From a checkpoint of a small transformer trained on Wikipedia: 11 layers, attention and MLP in parallel.
MLP neurons of a small language model. Each row is named by its layer, matrix (gate and up: input weights) and neuron, and shows model dimensions 64-191. Each number is 500 + 25 x the weight over its row's rms, rounded and kept within 0 to 999. Numbers have three digits each. A neuron's up and down rows have the sign that makes its largest values positive.
Before each neuron's rows, "fires after" lists the tokens most often just before its 100 highest values on Wikipedia text that the model never trained on.

fires after: " (2", "–2", " (", "–", "20", "-"
L2.gate439:545519505491509542515466552513484531469500502478500505513499495504538486488520470500510475453502520519502476427510523489496471483466493505517477498527491502519511569521480508483494518498484499513484534493478502489483533541516457500495484510509527464513480524484505486514520510487522487516494514471505493512501462527484466520529503502475457494508466513532499494493488494525493516494536
L2.up439:533487509473510500523513530485482538458475529467475466502555482486525459462531473482501528492535494507523525469492482458474489519470504500476454483515533495467514495476532489499454489481515536491442517511484521471481442510496524487493494511472481468494485510476492462544522497484495524527522500465461480459534492466489439489497516496480484510510503520508491458497536477500501535538508

fires after: " t", " D", " g", " T", " comm", " c"
L5.gate34:496550502485511500497471466487502531511490531514467516513471477515489522502469448484472485451449497547517477497481553468516475458515547514521462482495494492488493452491489518485500470487515508510512514485490461520475511521471479513494467489507522508497468503493497519498561486503475525518495505496496494554491473517485475481529490496520472521455511471529505504511522483497533468482496
L5.up34:499523509486497493533448511468463471477474511546513487466486453501488492485543481476483480540490467499488491489493502507547506472476545486520509489554492479508532490516503480472495501556522498483476503512467474438450492505514508515506488524493485512492473513478482542485525551528470504493531531504518506515511463522528483474537514467488552477489496515536523528500489482492520475509493

fires after: " T", "et", "p", " p", " P", "st"
L5.gate60:545498466502494519531487447483519495474499499536467496556499471541491552434505478502501469502466478492538505506504539499535547508479555540496485497507461477439506504495504525508466516485468515535452529471527507504483541518500492493478475533478540500493531485526498499519499556533531523505471487512465547483501491526483495549474456518509478529490489509527526504519542490480486517513493
L5.up60:500493471520510487537487523493496497482469490497450514509501535488528458514512476520491487495532507506467472511524508518491540510449501469515471531521481468519506534457517499474466512464484518489458511527452497473501485518503532534506475486471483515496508481476502487530519493499546466472530462516495554506518532520504518508495491486434508506497507492520501534461483495500467491473445

fires after: " ", " t", "in", " T", "d"
L2.gate411:521537541493459527518487530483489481518516525522515494521547514483475496496485472505462519524481436536562501490466545478525474483471536527479507520501505511497489473489463492507513497489469512461484509495506514507482498507515490485450522471488517529494475507525494472476503511486450478529496484489482505459490442561465475493554501461456529489514510522521488484503520520506540485534480
L2.up411:517489531513509508506459511515440533536516536525516467490482493489506519502490504504433516541471461464464491499487527491491507475488493508496545516510527523488485448504479525511512506500465523506496468488510472467470530475492454483482494462474484542458484460532512526486538488500505473471548485497524494507495489564480500512533501477502520465502484506500529533489484529514522476491462

fires after: " W", "ell", "ul", "w", " w"
L5.gate635:554469514534462517520475506498542527463540551480550523497498491517515535479479509479500519504483529521475514502515494490506536482456501481481470489477484496520468507506504501507552493502511477545481483506472532490496497497538477467535460530510491442526532462511525490510493533509547519493487528480510508484472481532486483524495539477486538522476522503517522491532523528478490492526491
L5.up635:496510498475551496520471468536454516509476512470508503457516451474471435527517521535490478496503525485475493514498502521541509531489533507504493484503483472510513556521518506479483484488502492468501511489503534542523465486471514468478542493424496501512478506543493476513539519511475484502514518517497507530517508502550467491519512539465485510560478506469488496539498487495495513484512

fires after: " Y", " s", "s", " S", "v"
L5.gate355:530515479537521567515508481494517524478516508512503515491518515487501471458535475521499502505438494481524468481508490496482528509521544535496479501513494510551498511532473491502515487477497473526512497491504527513543503477514505506456479473540537463455500545504434492549493513546511454519460525490496493485524480516515456538512498497512491488531446517550495469475502550520496503498485
L5.up355:522520528541479545508520469502487502511494489524504508444492533537506478496490500497519546508473522491514496520507470526494532514537527501465507496507497466534460482473512496560503475475505478510488489511465508535539480501516485491475487490510521469462483493487453462495522514511540435512517519514491538504506519469499452506508516465482498511474445478508495455466481547490497487511501

fires after: "\n", " l", " L", " H", "r", "el"
L8.gate352:493490533478502490515501542484553478537506498528520514490462496564502490499483512532520537463447493494510521461537475517504491485527471513499488511446511485507463484510517535490522480468505510467518484440489502517495518495478489526484495527474525503507505533498498466487492489508480572507448516485488510523537499521506468502498558519538506498520470471481520514507569520480531492509459
L8.up352:508447498529494494523515515444527485488511505531528548469497498496482490495471556522510549471491540540512505477491490521500520489510502484543525499488461539525552522520563522536512502503537505460520503522508509543482508531509527518486530528490447495522512529519441489478500520525463539509470475496524504496532488508494470484504536478498523494482487477480486527516502505448515502493464

fires after: "il", "le", "r", "ath", "el", "and"
L6.gate695:509493512506444514506469525498532531522498512542551469493494509482499465498500506515522521508454557503534484516529495464515495526490455503486500520534537488509471500494494518506556516517514491452514536468504527507486508499540461460492524531459583491491516514511519517505467502474508549503528465461527521469533491496489486495500497514509480481491524493477510529494513532484519500495509
L6.up695:499526494479496508482477532485494524460520507505530491444480482509513440425502526532501491472537523503502495482524472487503507471488513509516491486535520510529493512481483517552487452502497490512491522456465499535482465472545494532497510520531526504485510533488483505512517479509520520526491462496508492504523501525556513489468501500507487553536528467485539551493469494501485488531484

fires after: " le", " I", " Le", " T", "\n", " Mar"
L6.gate73:557524491495487515499460518492520494518469499549517509510472500541508504478476473505504476447478509528550468485513503512517509465539518525506472509552459500466507513500533489533505526515487466512522513503479489495445505492517459509499507486491496506496481478516496508490514522485479517513485492477520497519529436493500519521463495518446444533487452506545460531504530452487528475471494
L6.up73:492515553488519511499530486508479556524537508502508503520462464475492513490475522450487486532482496557515489480482482509478531499507485518499551515516473499533517532465505540502540545482503527501483504482505520438518498471477519514542516483509486502495481510542480483524498483485519460501524487538517528551481501505501480508527513526493482559439506581524514477502483516476505498457504

fires after: " G", " R", " g", "e", " K", "i"
L5.gate95:519500468505480517485500483478545540496536543511466470523488483499443497507507494551505503488488521529484475490513492544527508485531516552516494503486490493503482528467494545502517516501459472510487483525487478485509526504503455525484480488512537448505431540494482470551528530501502475503457499462528505518528467536509489494508555507514523490495477541477489495500513500507525486529541
L5.up95:552470501531485502512465516449552537545523479501484496495489509494462522503514478487488517516494498524508483473510513490509508523497488515487476514483450516510473518461475530465492508474467479478469508527499515504498514530513529499518507494542508502479488476507544490481485476491476511483497494535464477499452502552493486495521522482495522496472488545564540489524520498506506532546520

fires after: " k", " w", "r", "ill", "ar", " L"
L6.gate183:529510528462435480510476532496546479512554488502491540466473503521513541511478501489511486489450506552456485482510500510471488489480504525524483481521495458499463464503528514481529444495480482499503514503500496487524540510546468476473483486490475490539517505499508498545496512492474475500487507453484516513534474527518528512495526511467501535543494500519518502469496505495532465483499
L6.up183:537519508478477499482505498487516523477518504515527497534497467470501529530483523457430482448497488568519500503482511485547523465489489517548528498459491454510492502523518490491556508494505445515464541523534555525485545526500481467505520452546497518550492506460460532535487564475470491550477533462488509519524479440527479516475501489504471502451530457509478526546502481494499478480485

fires after: "du", "or", "it", " stud", "ru", "u"
L2.gate424:470486534515444496533482506441541515529507526464504534517481520486545483504481466556508501512473494562491452483500482473533513489508529495486474503521467516503482471486468528531494461495478473490550542500490510508494487468510517504476456463491483479518522472474469488513484460470522507491480465457537509476526504474498457505470537505514543510513517499552478470505519521482513505500514
L2.up424:518500496471460514514506527494516456481479499492522533480521500499508504452508465501531534489446524486543473454534503488501478455520519527471503518484515525480469482499520514481497466484478539496520469514531518506523462488525530568495498517500510501476487490502511475510480501485516505500525501470472491493503513512467506456478492469553538498513487527522494511449480447541455490475458

fires after: " g", " be", " G", "al", " h", "g"
L5.gate667:489464470483463472479512471462529460519520492500510506504505491501474515505504525503482539512485517515553486500476499509465491478523470547484457503442474479518520507459456554484507501475494464497509508464505506481524526489501509529513530489537531453533470493527517520507533518456475497511471472503532485480507467489537472497486542494448470497480512477466474455525510470464502473540511
L5.up667:547498477538508472541506522477524520529539475520515512513482525518495486558528470471450512528500521510560479528514505517486480482498488483523497568512523511573476505504479520531470525508491493517518491508517524460550502494501513521557512538457508525508479504533526487506523509522477439486494515485484497496532454529500456505483496518501486475465476511476553571524561512494510498553543

fires after: "w", " W", "y", " F", "ther", " K"
L6.gate186:487459471479480497525490527489522501503512553514503557485497463489509530510524508495528461470453535531491513504475556537545506501525496541511529497502475461486501514532521485519512495502492502507491512480541522499483462495508481490525518493499531487531493536495501520529537526527551489532457521440542504483512479576490536521474515472481511531488525544493495531548526482493525484491511
L6.up186:496494501458488488501514500486475476477477521511464525486476484486488512461489487528497449474489519520454511516531479535546523506513523524485499460498478476449505488552516505498544501477492502511489525507505510550507522477522578469536516544465507501523533547440514560536523513522534485547516503500526548469478497522489502508526518434489475504529508485464517561481494513492504484504536

fires after: "-", " T", "ort", "\n", "–", "et"
L8.gate193:517516472482481495516505528497459551493526521554482498531527492508542481469546515493526456465504462538512456470516522484514450497486526516538465497490507486500506457530505458526477540509482476479476495505471466491526500512476477439493510508485520485477474484468495460546495531479497499462470472469484482536521451489489526496492491560442513506490499498521479508470506458505525498472540
L8.up193:536499517526509476481493486487495515539507483500423441540491514503486504474514480487524438492513468522531497503539510505451477528495467526485481590519508480490505520503523500442467552457536540523488488525493498491537506536531550514529478491484502483496482461429483483510470552492546502525494506496476548497490547508498485473517533525431519512531499513551496466469473492503498486478489

fires after: " G", "re", "e", " co", " W", " g"
L6.gate14:529469453506485509498460480442486497509517500472483481519494456527469507473488505490562495502508519514544503510498486522509443472509496525502454518510511486510485506504523535461496541441460457463501496496476541502494487510488489463519533520457521471532508503494492471490521515468493462497475481492476517535461484519517510506475533521462503497508475476488531497477535516505493494524497
L6.up14:511534501493516529525480502517493539507473513523513544534549559517506480474547486475508517514519514527521531511516529483482438459472491479470478501499491503535487512515462530499525470497502458455507517485438510502530454511485488497567475546463517492564488506510521528482506468513482534520520519512486519497460486490516501486514485548481487494485493492441534478491497529503508522521503

fires after: " New", " Y", "en", " s", " P"
L5.gate253:508542506514506518488507505490475513494501480506501520479495497489500470482480515508486471505532476497457496490478511520482518450530529519542454482484527511522488487511489521532518545501501519526513484503499466487538517469478489473475519464449489496452509564460482549518474532531474484518494506490542494472490487503514550526503473503521492509541499465510520469510494507519522522511486
L5.up253:546530459495485495558479490467503519534482479495485514491521483506514496473492481499489514515511497465466516504538503532522486506533497498482533461492532489522492481532522551551508529526463503525493491541481484482531531500522532483492503504470504451512522462526485483510481446506515434485492466501545542486485517500491520513530513479560511473496440493518499529533478512521509504509501

fires after: " h", " H", " K", " k", " B", " w"
L5.gate179:499503407474510512491524522517540485507519520501500491484547533547503483461521467464520494480502516504495481505477513490551484477521523539511504509493514465472452499530521476502508508516464500457504486493452482535493517516506476514513544510501493494533521496518538486510520558508461457535448516481475492536520458479516497521503503528521508505526496459500472560502481506502490530512495
L5.up179:546483494500531473479495516504500484487535478501557473529540477467535494496504477502521514515480475499525506509519499490541448507531486515518467464489500482481460486537500461533524488495510497500484496494504528528476549510487483432461510515481498500507549458505491484486538501508484491523526535534409466513491506465464523500513480511489488505487497461510460558496533475478481499473488

fires after: "it", "p", " stud", "act"
L2.gate174:520483480494493479524489485441489500478489495474517495514486524516530505476506553526519497474486485548529490457538483500471500493477536521487453536516461490502503496479440485474537459497463507509486511482535472495525530448510464549472482482537506498461511496539484512532489506492535486523519474483445497484504507521506452513493459451455509527491497509516496534508539517487491506469507
L2.up174:477513485465512515505476478507491479483476489552479528507503518512500488454563519508511511504462484531504459508492527527476488499514499508497483483479489540475529491504447473522540492507445518496490521512495430461477518540490505524518507536455505528510508478535539485477517506479528525486466499474499489501525496512546583496457507511539534497533519531524523499509506475500491500492465

fires after: " S", "S", "k", " s", "h", "o"
L2.gate682:543488480529491530524503480480503512509478503503544504469482537502510475505477504532517468486489477494488521449497445509519514496552456504487487509470489535473507561525508508486501481452506486539503483517516461490492483470472502531499513493488502466454484509514476472488528539511510484515458501477478481539491450510526494490491493510492499539464495510495442486481511530501542527484524
L2.up682:526518456518523515486519529511510470528505519518459523487500466525506509507505487491515507486495513470510489484506457474494541441480510502477468508501497490505466515500498506492460533483492471574512466489520495484522508534478513523550528483512520467479553517495450477531490507496519458455486490485495502461490503497519516464502498511523526464509434483455502482490496526503516478549503

fires after: " H", "H", " h", " the", " m"
L8.gate696:543535479481482552502550542507524480502498492511515490516541517511506520516537483524492492450474489476544517499495520476515455506523502509555506453485483547528488511518491514517489524551466466486519495506507503476478566517490512547491492520504490491517541506521487471489471496521460502468474523472475486499541476522487499494473551492473516441537470534491506519518509463544518492534522
L8.up696:528486475491475527520534512522530473531509495525530481499542550524502494523520510526499521487482504502520538555509508462503459516520440504554498475502488489545470551506487476545497523535488483507506526470485491508488561527503474539487480518462484457545487492505510467470507526512470526453497496484432510496530512526482502482480483483491507479533447509507487515512487454506509487505504